From a checkpoint of a small transformer trained on Wikipedia: normalized queries and keys.
MLP neurons of a small language model. Each row is named by its layer, matrix (gate and up: input weights) and neuron, and shows model dimensions 218-313. Each number is 128 + 24 x the weight over its row's rms, rounded and kept within 0 to 255. Numbers have three digits each. A neuron's up and down rows have the sign that makes its largest values positive.
A block is one neuron, or neurons of one layer that tend to fire together. Before each block is what it responds to, as a language model described it from the Wikipedia text at the highest values.

Description: Table cell values. Short values filling a cell or list slot in Wikipedia tables and stat lists, usually just before a pipe, such as 0, Chevrolet, 2020.
L3.gate1147:154142126122159152140110136162096113166141154110146104135123118170129103132131123131109157135153114128151165102122121122134139133086140089120100115146125131111140144113191118108140127106151134114103085112121119084091101156117132151141107068105107153132110123134107193063142129101118146130
L3.up1147:153105142118136128107135119127117146155149131132133092137119103119149108120147122082108180122130132097108170125101159125111107132109135110150138122137153131118096104150142147126139105154104125117161113118143150125133096110120148128120117135111146127186119093095122183109136121139099133126

Description: Place-name endings. Final word pieces of place names, often in sports tables or gazetteer text, such as -ham, -ford, -ton in Gresham, Watford, Leyton.
L2.gate94:144092128144138121148129126152177134097130107125125099092119079151122148121126128124131139163132149122121156134087148129127148145121127136161151121132153148083134119133135107075100130163110126132182151143107123152088123138111123147121094116114152108099108150113122140092135112137099104105
L2.up94:143108144151144093110125121108103158103115146107143107095136094142127115110157117105118139151108123145118162142107135136100145152112138135162110100138146103128144112110139106111133112125113146090156129125106117093130148126127125095131126161128130111068133094099168134156155132157139117115
L2.gate755:084112113127150110136131119113126096119118121111122076110110076135134134118130163128123106116138082154154177150118119152109112095120120110142202143119114141085122151104132136131134115138145128153135155121137127155108111116124147154125083109190108124073128111134143116118150124155150109127
L2.up755:161167126112113115126130165154159140143111156130133142104119101114161112140112067108148134151107115140142161123103143129135126183114137102147105080096135112160152179150132121148121155138073118110138157132061122180125103119148121127124130129141116140116129117132093146109136154165145093159
L2.gate964:123127101126138137147133159125143081111120117152124111091130105099108121120110117133138138087126174120095127144151108105161113079102132133115141152107149133106133100137153149152139139133167130100154120106093128138088102135152128115112107143130159119143114085123124107155142136126126127079
L2.up964:138076110107114115124114157124098119120125117132142127085113085099136166107126114119164126100105106114122153112104158141148087107129118127121122153133136127139112140147135144158142151109129129117167124106124146133115131129161146158075130191127124136119158115126096144096158097161156110076
L2.gate1293:082098137138156137106135105140152104102111143128194150099119120155120142137149132143135189181110121148098167143096151146157134148131154132128172114119142131167090142141144146146110083145089121116123158098151142114088105141099153142132127141124113087089136120121150137132131118116109139109
L2.up1293:102115165078135130109084079110156137115101119095162133107110115156122178159188119090116160166131103154113160131100124156130127133143154137184158151072103148130124130153157135166160122151148138111151122112123157139087089117109107142115134149132146125134119150085153137115178129146121122097

Description: Sports stats and awards. Tokens inside sports records, such as pipe cells and name pieces in stat or roster tables, and All- in award lists (All-Big Eight, All-Defensive).
L3.gate734:092139136144155129143106107117134123099124144136159137135152120107122091099123103164156164126103144114115186100112151130121145094103121141144195145114141104099112118134171141125118101107120138149142116154170083093103130134128131145109152114126132126141113121113135103126143115132117134156
L3.up734:107146147140095130156131084156140148122121170136074129166163113115114102080153172094151140107135114129096087134121122107125128097162109121120127118115148126142053079125108141127163131122104097178137124116119142110148114114126134115162141112170150121144100127123120159105087170153105096144

Description: Table cell endings. Final token of a cell in pipe-delimited Wikipedia tables, just before the next separator, e.g. m in 1500 m, China, Turnout, .95.
L5.gate28:131160123137128171163108136134115173120086105133084090107111102189128117132175120141133101093129133105139175154123111150127145109114164102131125122134123130100173152130143102100108125135131181126140107127139090101106120112142152113126169126136145138111154156127153127135113108146130132086
L5.up28:124150136168080113141150127147125123129155098119139094152097116145141141123128111146139150112115116082129128145148141154139156131125187109111120127129107109138127120108122139137139131103100148135131108090113097084131096132119116154118082120108119165130127127163120157118113121157147126166
L5.gate95:145172121153114143130120129111126128063147134099097108122157142125119134136128147124126082142126120099073089120163117128121124131083154151147113125132142093165114120164175133125124120122136088148135133114167155123111123132124157190129125159103101130076150157152104147124141169106105088138
L5.up95:114181127123139123136114135135090119090160111139077100117140135136156128095116122172099122163148121135135133126215112132149095112117103176128125144160125096111107095136159152130108123102166075122141134145167188110107125155140128187101114125111129127089144175148119129124102157074116094135
L5.gate169:160142110134156116138130115121119139112100135115139066106115125130130120123089100092160122116090137107134133095142100108136133118104086125123197185144133106124120150124140099151123117088153163094129119141150158103115099124161155144132166158124137126173136084125156161118098148071101180134
L5.up169:141154119153149121142138134130130158101121122152101122126108144152122134130109176091120150102138135074170110162114160123147126113111085108128198143133117095119132169125141122126112089083131089107107133098093126093112154107168112127148163184123120124157118126106117150143110158125096130115
L5.gate231:119172124137165137094093117107107122077144099189113102132112137124155127093178139112132131117173113165125128119163123079084104177108171151118110142131157138150099114147179142117112118114126106116146068159159131140096121122096126137122125135122127127089159138166137145101107153101141186108
L5.up231:165166127136137178121151102143121125111121102184109099133116130111131154094114161126135144119129131142140080124138156095084135072122164123161146159176159113141139116155130128151154147121135132142125136117106152149122071143178145120141144136150117133168112117141127130119115179097125128117
L5.gate256:114113112127133139130122134111124109143116100097137106095129085131101102129122114120184161169129144093136117157170145102106160154102128148124175136129158105089102135138159105175142146095139169134094107181115122136097142161191107159154161118124152117101074131148140109129094149127150096098
L5.up256:134073126151122164128145133135134134132139136141152113193102099113149099181129113108141128125098104132123178133074136116183119100119144119130113109076174113091130117132108162122115147168138158119100133138181127146136126134091149138089122110131087130178138156115132129039109126133117105123
L5.gate514:132143170117140117194111116107134139122119110152137090063131133130123134140169127106104103155158124144112148099138113164121166107090149141145107141137136168105152127122164103131107115129138119087106109130162121182095140152116082109136142121129147172123138143140121124108127128144119109154
L5.up514:156117180116149123140136108142104130156171102134156090111131114137149156131129140121121141140165179112114117149125111143155163110112134143130157136124150142076123098129163116140101077103109145147102122120151149136127130145176138144125117150111109137159119094139108148138151120110101105163
L5.gate534:116127107121176161123111112116157134104083126149099110129145136127141135100167102111138132143120122118139135139140104104129132119086136104159135143100166137096120107134173149111092111139121101128153102151128108152080101165117157145138104108113139120141075110141141143134128130129122116123
L5.up534:132115114154174130122113124124135143098122139129132148106125156143137111091168121104098134114116165110113112160097116154139099098140111120133144147139085162129118110164125126135153109141102109132106135100162119118117118179137139185131090101090139104078129115087103108086120105112132159076
L5.gate554:112110092120134108153142143123139097105101149167153104154183099159134130084144132104093151141124123129115148139098108097104131157111121127199145107145134182092077092117139187094120118140166128153132134124125131121117137146101120147095130138077140121100116144107122122099111099142148133145
L5.up554:114132101159176135138165130148137181155116130160129107133179084161154122054109119121118137137131134150143129115111104136173101124114105141132165127133116216079125110110135182130146112125140155138124169132172109130119088130128104088147121129097091127148120114105135144158110116140096152133
L5.gate706:131132116144178087152117120116130130113097166168164103120154088121133148105146133125137130165169139132107123141099136145111134146099133108115142156115145158106115132129143136118087130097116131132185158101138130181084105124143114153106098166177164129150132116082171129131130081164111120102
L5.up706:111131113193149113139149126143093129105080121128164109108153136136139111095145094098124158161120123194149100124118158132156108160112097137106079150147158160129114106110125129127104118143129111136126115152142077116123091122131099141111144112137103126168111161111146106118128095134153133143
L5.gate729:127125161109122107138128093162146135094130116155153132143129163126103169118120130147132143146119139137136175115154140110171128161123161118107140127138134119142110182105128143121166176107168138111126093112111149132112114170104142172104155134128177120149109137098145135122099159104132143123
L5.up729:123149143129121132128138083138104112130119108143116108096124114069100140131139095132103122124124061110111149140156166152105143108130124136107126102100130142121111103169145123150114115151072104080117101127090116135123109139095138098132094122123136118149072125121090128103129154113165126146
L5.gate751:070143148137194143133132153127133151134124163087105132140151087152111132129134144088121119120142148120139148106110111143175146143089112107144122140108086127111136135119140145128098137140153122170153095116149136107102121161120107111142153149097151132092096093130133121110118149125101112120
L5.up751:063114175138165185085151130115145117156131118142130112101137089118121106128144139093152174133143142128145151101122163153140126127099111104107112119101117139114124112122149155132135100106102132153139100143163130139117129160146153124096147132111107133094120090147107135126148102156111086124
L5.gate853:121151162121151132135115132080119147113125111147131113139152127128096119135156096170106152130146088103111122119122107151102114158109116147151142142139187124133120123134155176145114155114083114115114122122172146107100127124130126101114129097113086114142119151106119149132174169093139143123
L5.up853:089173147139135136091131106108136134140126112087132132148173162112122115106164096109125120131110157133190146164082098105141114111122156113134077161104147117103073132079137148145092152124120113119109119131132130114132106145148089160113116109080075126145164163098119073072175113159156121190
L5.gate1093:117131102115152141086084151108128147100143163107105129137132083167118112144141118112148126134108179092068095138093087079159134167085141137148171102142173141112119114147139129151148151157099126146125081141121112134105128131117115147139116187076193130130129102119100142104127081111103158104
L5.up1093:115144101123118144120113128146115125113127127138131116126134106100176105100150139157139081121131141121141111071161138125132098159125144130139112099095156120149145109141116146123115140103136126131105127118129118094143128126138132145169148127163124162146101133138169163088146113162128119113
L5.gate1112:117125155151155144110140136138142125152095183152151074131109083127081107130156119101141118159134155113119124109141134140119139139111115176090154157116082124103110100117164128143079117129127117123125116120129139147105142069167157116127140142109116122109126132156096149139186124146132063151
L5.up1112:127154141146143107128145120117146114083143164136139106139106114163064103122181148127105090143123138155164106130160116114160106155101178117109138126125114133165148140145147152142127156190158114140103156136118160167130127142108133102133101091104142112101110161168136137163123117096119088124
L5.gate1113:147124104143155145158099103148153098081122150121141116107162167156124151106104163134148125098113102090155135092166137096126153193085131117117155144081121159143134174132145154096097131115164115122150128099144148087095127153109187122150109124109146118105195109141133138152113138128141163113
L5.up1113:113127102167167162081154110122112094136168179129149157139133158162106094130102126112122123111136142125150114092131147135138092114137140147135113147102151135109123112108135148128119128109123133120167149133101066102131132110139136109145154134113084118082114113126156178153131089125150136126
L5.gate1306:154107121152147106106124150110152130147105171134162113119113108126100164098133120096128109113109113088117149100122131153153144138072116122177161131158098124147125111140154100137133149131150110131095109130149158137097112144151121129134154147133128135135125135117075131126146107109148114133
L5.up1306:121144111142150094084136127075130094166103107150193089131102141142128120122175110132072108105120099136119161126101132160116094152108163118184136135131129096156115110157156140130122173137146059147129134184160140141095124109114131126149112146111111134114145148149122111136156096141137134146

Description: State names in location lines. Final token of a state, province or county name closing "X is a town in ..." lead sentences, e.g. Utah, Louisiana, West Bengal; weaker on surname or birth-month endings in biography leads.
L5.gate62:133111139114187154115119129121128130126117101129116113132124110177156126111139071137109112063129137157059122103089106120098162129088145144149141130134118122114146125150169145143147107109100119107138108167153132127080099106111126146100148142094134126147135104138132147101123142106112142146
L5.up62:164156151111147141086140073108173129156113163157098120136142132154108128110156097115098109098122152164132091122134108100135128116122145089150155168176110111131150117132116130147161131135116118099145130117097158140123102063119088138064132091124108093144115103152136161125120149135083123164
L5.gate147:176149131103135156190092153150122085102151136166159112145105141128131156075100107134104129129132124067097134136123129117121188131097136179086166135134099116109124128150155119136123097145127144089149106107132177133107122175147146142083154124109134140087104119092122106094112122095120159128
L5.up147:092116088147143117089122097138125135125133166112107139149116100143123125133168129158147125124145071131101125167113132104145165129129154124158139126098167123138124140154119098122128153135104107112113141144175139141131130122096078142123104104146118114113079121114111138147159152095143110165
L5.gate185:139090158125110089130113081178125155131135091158133120108124116122116106142117143127140163136130164144124130162118118164162119141123184116130143150097133102142171130128131136138156097155100128105126114141096133101134113131135091126094169146109132163125108121124116144107084108140104122135
L5.up185:138094173139142134144132086137164125090148144118162133143118115091109104139156143137119099132108168178121133129072169167137134125121152119135175134115139116150123145136143119086152119145142115123148142133122162122103153085120119166088081141115135138095164117133123135102111100114117173109
L5.gate187:141152120123147117162105120130153141163107162156133125116124100105175114108139141137177117107156119173111161135137085134099136165080135130073163130115133138122129139130148138176099137100111108124177108117120165108103074118127138092144133077092153136118137093086095090111157055133135130158
L5.up187:131107119099122164091155104126154111137141143165118153079136137136136142134103092100099088089137106144155123129149116119140134158124105122128159147117120083120144149163134131134072110088104088117149148138163122169115154156138159141154136136121139131152101140114076119065128122127108140098
L5.gate258:094097125100118127129091097137151136133131147145108084109139090128137144167072108168143146098124112117100121136159138173125134159119151147142139156109157093127130146128182131125123149092135122101155124135127140127103082160119145120088070129145117091122105102117142160119126110140102159119
L5.up258:125153108133115139143140129143130126134157123167159124117146151143137114088143110155141100089132101167178138153106062117129143098127148106131165145151137081105146153163117095117127161110180150132127125153141116092142099133084106111162154122139112133167126126137166071119132126116125183152
L5.gate306:112183143152139121154102084156096132117132110157115079117104090097137134144132102137126161139142125124092161172126149130141167119086114169111143151125116082093131172162179117120113138106151109133090108133116153155062094161123136098084096098140147109117133103142092162176104155147112122088
L5.up306:104116122155132092124136094146131133137124134155074157159136106115119140137140121153129159188162110134142179155128123172082194115171162139126104100125108093112136113141092101135156138122139153132127141094152140133150126134115130125145104131124122140107126156134114147156101153115129105142
L5.gate539:089102152099168123175129082127133168175180125113104063076152121112149096164145134129131116146115137137108127141154147142152122126088150142132110122086157079130119151166166145135097126118114150052125091099133118103108110116152138111121135130139148073134170148136076159125103105089125136139
L5.up539:128139114130112157138138141140108129110162107103115108144122141184137132154095120169181109137134119168180140108119113136141135140129109123107164111114143129120159161125126134140158122083142128154168142135144126119127112121127154162089114078117181108112108152107169054146122144081117192119
L5.gate584:149124148129134094134125140081110116129116101124132093055149138093146131125096076121124114114117128124106149080179124132086152184118126139124152140127102153111139135076154102105153126135076115114132124115138119145093104127157155126119074109147124138146138125149162138144127097126122131088
L5.up584:124146095085127104146140158156142157112128102127136119149103078125139086114097127151140182108137154117149151120109107138128158121138100116126114176102138142140138120128110155148113135111150134150109115170139129117141097088127108079093103121131120117127102098170126130096124132153114141150
L5.gate721:119125111112159107164098130170144137138160153126131120095119082144149101127114159147141157096147145123136138145165143060107147111082137148154165127111179129078113135105143116130121126110100154110109122146140133129100100131111135101067126109118125095134090080171142148138098120064113112143
L5.up721:135093124102149137160100095158145104163113113127154112147092123117124133133127115129144188149110152104116158142155128112076129088152155130107129121148141088103142143073126177156108131135110165132077167167151138137135126122140113109062137153150124121110099118116131117173129112098102105107
L5.gate761:110120119125166117168078119154094109152156114172158103125145109140150158106154122136133122068159141105106160126131140116114168130111136095140155138123120160132125176123158159160109086149115146128127101139127174127117078108117147108116114098140140118133124137154113137124116148133095133148
L5.up761:122135134141138130126115101129121129135189139206173156099148102088186153132140122104155138111117177135113144133125121133109144124106122120152142127121127125123150143104119061159149122144146105139109136167121125174120123099145138127077111077161130126098106138132116096138125155158127126136
L5.gate951:126148107106153151138131123087156096111063113156130083090171139127133162118196098122158140128132128134086120125120151107110154156128096137113157107113120089099140145152139132140096117124134143140122126171098171203090089154127167175099153094144155121104157067122105132101144139145147134129
L5.up951:145120102144152127135138104101143109122126136101154102123143134131144132105151098131130141108102137122131140129083133106110140148107091137149136104122181107123129107179136103120107131147103126128148151124129115126100124065164141120128134101101115100106136066156151155124140143140178151125
L5.gate1039:126108125163199119142132152116094155149128116127128143092157127123140092111124124184079145116124128120159131137123114128131182115102160115138146164121124151101170143155159133136104093102134139133164111142156089114096150094098165088137136171146124154104108107122113139089086077117139152067
L5.up1039:104103140068104069152116110153141071193110129145123133153133094130097144160158117161130113104114121120139153135098147163117090129129173117137143112095146106149155136142114133161086107143096155127101117147115095142116111132100145133145137123165091119136109095121137128129094112120094100140
L5.gate1082:134119140118163119149164131130142106106132137158140079106158126126102146116158126145117145131103111111128137146119149154122097145095177145150156104136099140135162129118144123138098112171118130114117136146109150121095080157109152153101124078131142104117160084119165109139169150146135131138
L5.up1082:124104125136205160128138150125128090077157132173104147091144117169097164113156146142109103120109151147145119136108126153149120095114152134129171133148105098103160172131136146137118082147119135119141096153125168156092135111161165123100131108058163090090154112142118136132147164162131133130
L5.gate1176:128103122099157149153110095126136102118100162134126111128087097091098134136104093137106112085136154099134102146117138149120168151100163137092186134085135094075150117122153143122087112137123106127147131121102177131096129108155154081110104128142128090124110115104126154169150118105088152132
L5.up1176:146082152131127114149125168100111131096141140116090123137109163145122144140098092111142139152110157109072154149123124165110140126098100175168116112144122094116143080147135146082070082098144172159123123118127131087117114132130121129144120143094189106140127125087128096154087136127107109063
L5.gate1310:076124091131147112132171126103181112126143153112097125137187151154135174147118127131109124135097146126118101108131126152137139154120164143187147151144145103076130094132142144163111155114101123117128091102104161140111109176131133147113109141106158156107140132078135133110115169143106099117
L5.up1310:159069127124114128133133153131141157158121127138125130120104132111130087132116104112135161140106118043127152153111132154147149162135117093133171083069129123099122122088124151130128129146142158152104120141159152101132072120107108111126140120176150134119143090157146147132085070109094164105
L5.gate1325:131152147113170118173118114121104132107081158127177105088177078135149136137167125138120129129097139142069162158137125123170142124108149139124138145113186100143152171103150129149121111113105099085144142147103126117103156109163102147151150110131117128113109093158098158119102123131125146133
L5.up1325:133100126108168114126149105097119123119120113133101109146171099176122130145167108151099124081099139140112098121074158101141145111126143099142151137123119115098149158124148134122103115141139158114174139161128140124115138095103138142123100136126168101114104093195133167093124125076087187115

Description: Predictable factual connective tokens. Function words and table or infobox tokens in formulaic Wikipedia biographies, sports results and stats, where the next word is predictable: a win in, listed height:, table pipes.
L5.gate125:118137114145130122110112111154115135137139116152144110112148140109095163109187136146133156126154110137116147127078149149102133150096154107138129117105106147142074093169158147113129105108095117123142132164126106134110068134076124162122164112128126138096127153097147142115140101145157127155
L5.up125:060115102149151110115114122147130109124116113134148085133134120138123097134148117108123137141168133142102127133113137164094110167116137141159122114119158126180105135111166141094157170139121168092151053122137135157106109143152120124139133074126120136147128168156096174130170170143143130127
L5.gate277:127130133088122135113105132136155111135083148147145115166139116141080132149169100183131163112143101146126137099126081144096143150107156128152138145115093105116116175162161126140113148124103095095143125133147147183092063135098098128118099130131154114102081136106094100116124128100143113110
L5.up277:104103148072108126146095154126149125156110160143133119160152108138086151119140094132120160121140060113087135138072082157082105163118154123147137149136116129137125124124133140150136148103088084153161105159151120161110105142116100114126155116146160149127092114100132080151142139114161146099
L5.gate340:135118113135164117173099109122123144100107150155153118116148159174141144112137131125148160120176123127133183130157143133146129148085125107131158166119157171088153103147143125104109088116129140137141120147153160111107134108143153150098125158131131117122175113135142127088124103096112176094
L5.up340:097119122154127110151145121138114121162156158171127127121149149083156163105175077108104109118126147109156131117101087153143152174118139163137098098092134140195092107135129125136096130128134180128074128149099135113124094112114086084110122092122076146167122181123157138139147144153135059116
L5.gate445:071096132151133131163102080125158140179132115137160093130171075124157095168140134140110162102133106132120077097170192126132103175112151078165137137099134151157113154113161157081117109153093131107132132103116138133111090092115100138113107127147119120166131135106100130117137134106155143144
L5.up445:072119117131122145150104108146153064147114118145170119181120131143145101130155145156148142107151097135090109133099190138115100160131122068118176170142130149097106131123127128094118099143089093154149111129142157172117115148126125138157140134177104118167139133120102096085110103047135157112
L5.gate477:105096124125147148164103101128166123128153139123128113104142141106143123108162130144149158157129162087123098140177116133167172144057155101136142143153142115094119109135168148097115123109130109125136086147113147093084115139136108157163126118154152108144139120137097149135157153157106127125
L5.up477:114095136134131134128118157104168101129178113117102140132151139125142100130129108102130186165110136081126135165114131106143130179110124140116128128149128151105151161131150112073094170100117132129090107140107143111113139133103113105130123091119170124125130159104107139128134126136151125137
L5.gate479:110118121127129086175035111086142156141101125131123120130132130103148124096167139114131135136122130106143086125113095137114115191120113129120159110145120156142149154138147136113130116106095114152110105140145100127108068105104095154136091108084146114150161116143140125094131150134071125116
L5.up479:126179184108107123141081140108110142114136106114102137135136158091101192127109092129156129104116102109107119137136140153135111132120101137070116131112150132172136137118126121126128049110126112148167103134116132098136057112135113157139117125133123124127140143102088153133131123105143121121
L5.gate536:115162134152148134149135101154157127109136143108129074126136125134175105097158126121144107120121111149100123159129113135168119156072160123124152188122151123109107177132175128122155139104135158113125133110145155154093082153137165128133119103114108132134167151129148157133144086126100146136
L5.up536:101110105101111112089109158174117120139139117129100137125147104078170128140110103153166158110149116110125158154142156137114126160172116118139135121121104095136119140093112115125117137100096137133130109151088068114149120134131098087135181116150140148106048097097093117136083142134150112086
L5.gate545:114137158073113149178066140147145096114167106155129118101074140105167146119127132154132184091116123124140155145132109135092143137112119094111139146172114153117126150143147129109114141124157167118087106112138081083100117128095142120112134124154131128124114106122141163130122122119117114147
L5.up545:118127122117135169167126128166123135129107105136162116123128163117117099095156139196128112092117100090134124141138173148124131128125134130141150183131111119103128087139149203095104163153148111091148120084176095085121149144110115189145150153134112131112132113122130146135120101145116101109
L5.gate646:158135148135138129129105120157129068146130147138135156101148130131127097132128126137167130115144165103138088154132128139159148165105135136179152136154189130122154157150138147126184133128138134131165103121179186113104124105141164124132126075120110105106104161115155118100144145132118131108
L5.up646:123128109115144110146130123106144131106118143117145115145145127130189149095181124101124145126108100164130132138090112124128151139106176099087166148134144145080166129091132143097136128114108130122140157155137137116121114167124095142096142140123137097084111101139154136121170130076157150081
L5.gate671:115120142102124136117085110125120108131155100147140071099135132112111124138125103122174140127131144121138156105112123097146120170097119130091176138145148140107112141174161138139118143123133088110139108134176092140105082133143151111114143143125114112079112160107093103107092093136093086113
L5.up671:102100086108137149124116171118113149124197151125100097116123135159068152129145144117091100128123113086145116166111101114153105112102120148134155112135123106129114138175138147156155157140116135148146151109150114113111175106139106126105140105131115105131098156159072140121096138080153104139
L5.gate759:134137109146162114149140129121120104136093124134138111122142114139141147108135132168151152108121121130121139097086170116120168102116119126153163098135167109126121120158149126119062093139146127116163099081159155138113070141141156174086132120106149120110133121159097163145108097131144166125
L5.up759:108128109150133129130139128133133133134104090083132120136149161106129161122112139147136141128131135144161134089109168124118110157096123153134139117118109119128114115119159110134114149122178146098121095099144123125112067105166104098134110147112120165102149113149154130117096066159137184136
L5.gate771:137157164118120174175093145115144158100125122161131073113098136123144107045119138134157129140146106102083153097147083105118133129114158117137177121128144121110120192133155125134081145135141144095161088113140143131110142172161120097110095117133125150084114121177124146130071154117154106111
L5.up771:134100093146101110105131139149087129081116116124136055116112099142114124122132137130119152107095140111117142094112103172097110079118083172151145135149135143163110118105133138133094167125144152134142160152151145140116144115098122100106122099127127122160145149090137133128121127098152100157
L5.gate819:137101132121176114156122127158106136156134117151149085105125144157114134122112151139145170103128132102153159116157154127093155142101125090152111139115121159125109151128144183098141134130087148122154104151180099090110130133158081090133163120076119101111177071098114155130153119129140105172
L5.up819:087129171117150147108130136140120171129099111132143128119146136086079151135123136146115127158103142123092106107162124106106108155109097131133111160173090114143124095108138143161087135113107137159123151130174125133122125092124128150177121141136123115118097094134126153140115144107110114132
L5.gate1026:162156156130143160126069124109146091136107128110153086127176132148107179154165138122150125095097154109120113105120115114101140149100132134119161130157144081096128111133178131156076125102068123125130076151142160107093093127082154162125130090091104137127144107151133123095126156129119165105
L5.up1026:141135152156130125147100112131107143143102099158124106186122112127095114181152146119113114093105143112118158087130124142117124118143117141115138169140134130133135106158138127135095113165116132119113118146161126128122123157140138129148175088170147143133098138142090158105099126127094126066
L5.gate1124:138132179104117147148086136150133152124099111141127137105097104087158112137120075139111138149156149134108154149123117174095135115112121112167147124134132116139131145129154093162126147127128123148113062187131137156098105148151121126134127102151140145086154107147134111115110117097112130111
L5.up1124:153122137143142112145125132124110115116114153119120118148146113136160113153082142106210091148101149092108120123160158096092159151124148120069088097123153115116158143118128135146151113097141146130151116165123139146141109107120147204094132145156152114145102136141121151134115136146121130117
L5.gate1331:136131113145137159117056120167136107140115154154117109119149139114125118122152100121151147130161124121138113125111133142140119163093116108110137142124140120107117151177197106115100167119098141095130120144166116108089110121113134133143132104123129107135166160158113141123149164146121126143
L5.up1331:112145136171124141148088161133140118115088146122109106121121136116117124117119123115156171139093139145092154135115102134134106110116138142154177120157155108143153151113125144109124166167114161149131094114162140123130137123110121140136111135100118110126142099115120141104114144115133112074

Description: Proper-name modifiers, Slavic surname pieces. Capitalized place or party names used as modifiers, such as Democratic, Independent, Paris, Portland, Seattle, often in election tables; also middle pieces of Slavic surnames (-insk-, -ovsk-).
L2.gate438:090110123151153189168094142140135107140116155108107135099102079124122185141133162112120148123130150146136170125130140048176089160101122119128135159115140125081133138111149116138111164117139122137125096091110156142093111135139161094139121111167163130146177119110146086124124139143119119112
L2.up438:110118102149134115165136155141127086150129144127111153118103129098141142139146187109099136122117161196139135098106132066154092157118121094161106182126158122085161114149110116115095147123122123137145131117102167153123107134138145099118140144136147113126148128091165137119122162104103119113
L2.gate649:142144122154122101139130111165143130120123115116152151142155172118145113153171132132124116104156165166129117133079085108112168165129121152143145149150135113126106137172137074132119141135106134110145121140181157128126111132096189151144138060152146111119152151152141128116106112097111122128
L2.up649:121106120151104130116135136170152139134142111122152140129168182125149105136179119133139139116152157143140139144095111131136137133130140133186158129115152106113133110173094117125159147155154151146132111143155159121162119155126148142108146102152136131134147174137132110096093139142091140105
L2.gate950:137076133131118167139121112172158134086132156125156145149114140138123120104137110161118135175130104160132172131136126117183167176119148125130166137094132135131125183123146135131133145141097140110121148134166184142099142118082134125125129151139147161110127122125083129171146153153123128175
L2.up950:129117116120102167121125150149150137091127178116131159176136159115131120126124139188118081167163127134150148106151115146148122134165119050144141151089132135136126146124099145169131134124122138174103136079109144139156129150129128124143119130145130159097125126126101157179098114139093146087
L2.gate1255:086094138135130141115095131114123145143139174118139131125156139132143150142079133165151124170129149127101150126091090144153143152075139131113091128114119168095066141099130061140141093126094137130129083096095142117093119122126153151124110117095144119141142107101104143144132128126139111102
L2.up1255:140123129144088103170120122142180163119178107118119100136157182109102162140144147167126103163141115072129108117114134135107159161125112133140122096150134113112109152126136107101074111131119128138153072096096120097122126114187131140122095124088142114137117123093132116106115088139146134120

Description: Sports award words. Award and competition nouns in athlete bios and results tables, such as medal, gold, title, Championship, and event distances like 1500.
L2.gate360:085102107165168125094114092104128123132146144113107133113169131118143085121135153148137133086090190135104130113124085136093138186105135136104146125189142152100103135175131139117111083068115102140158113125175119136106071111114122175149101135102171101108117143106135144100086120081076153118
L2.up360:104131118141127123089110098141111080183176144133127122115141091146138137110107109187118138151133103103140145124131116122173120097098124142101168139123079146118108147151134125133178127100133133169187166135164108134123164122127156140187110089140094135128114188139108104109112119095183169112
L2.gate500:186139143100151128106106140169143146163161143094131102144162106131153125112141148149155159164132123120126100169112089114147137147115123118132177123158130167114168105139143128158127124092134122115138117145134151125098129150105158089129118131121116138115123153083130119168155097111108147144
L2.up500:179131138133117169128124153144121064136141098157136132125137106179151080099098164155153136161147095120119074144076094172148180155137111118126165111166110173111118131155136116147172136123113146123134126132143116141125119164126141123117125129133086120165090155127088122154124070145085140128
L2.gate574:059114129146160156137135093126135166136141169121100109130132071126097130146105122112100151131148171155095195109092067152151148136119104134105168098089152132116173139137146118114136089091079153110135118128140092131109097137090190133118149116101169111077128132140152125152090144138132138123
L2.up574:098125105130140131106131093163165189168127127088097109142119101121124106104117106150133163122136146138104193127116087137132149103135104178114143122121148151111119105153104154126155110077105128140166151143140097131157131115074194112129117152127125121095112112144092102091077122128122077136
L2.gate629:135109108145141114108094169077101183146172137073135114153138092158111122145152123144101158138107137154128129103140088117112155135132139099112108120154182143079062154137176147130185075101077153151167120112174164138112147123109181147128129091142110131093137132110132148085095101132112134139
L2.up629:119105125141150137111116107136116176084141112117140069146145134156172108127115120142111136138102140130125169158114119118118116120156082142127150122117172176110145122122157118178121095054106164140181146127173139142144162136140094125131097166127149132163155100086121093119093083117119128113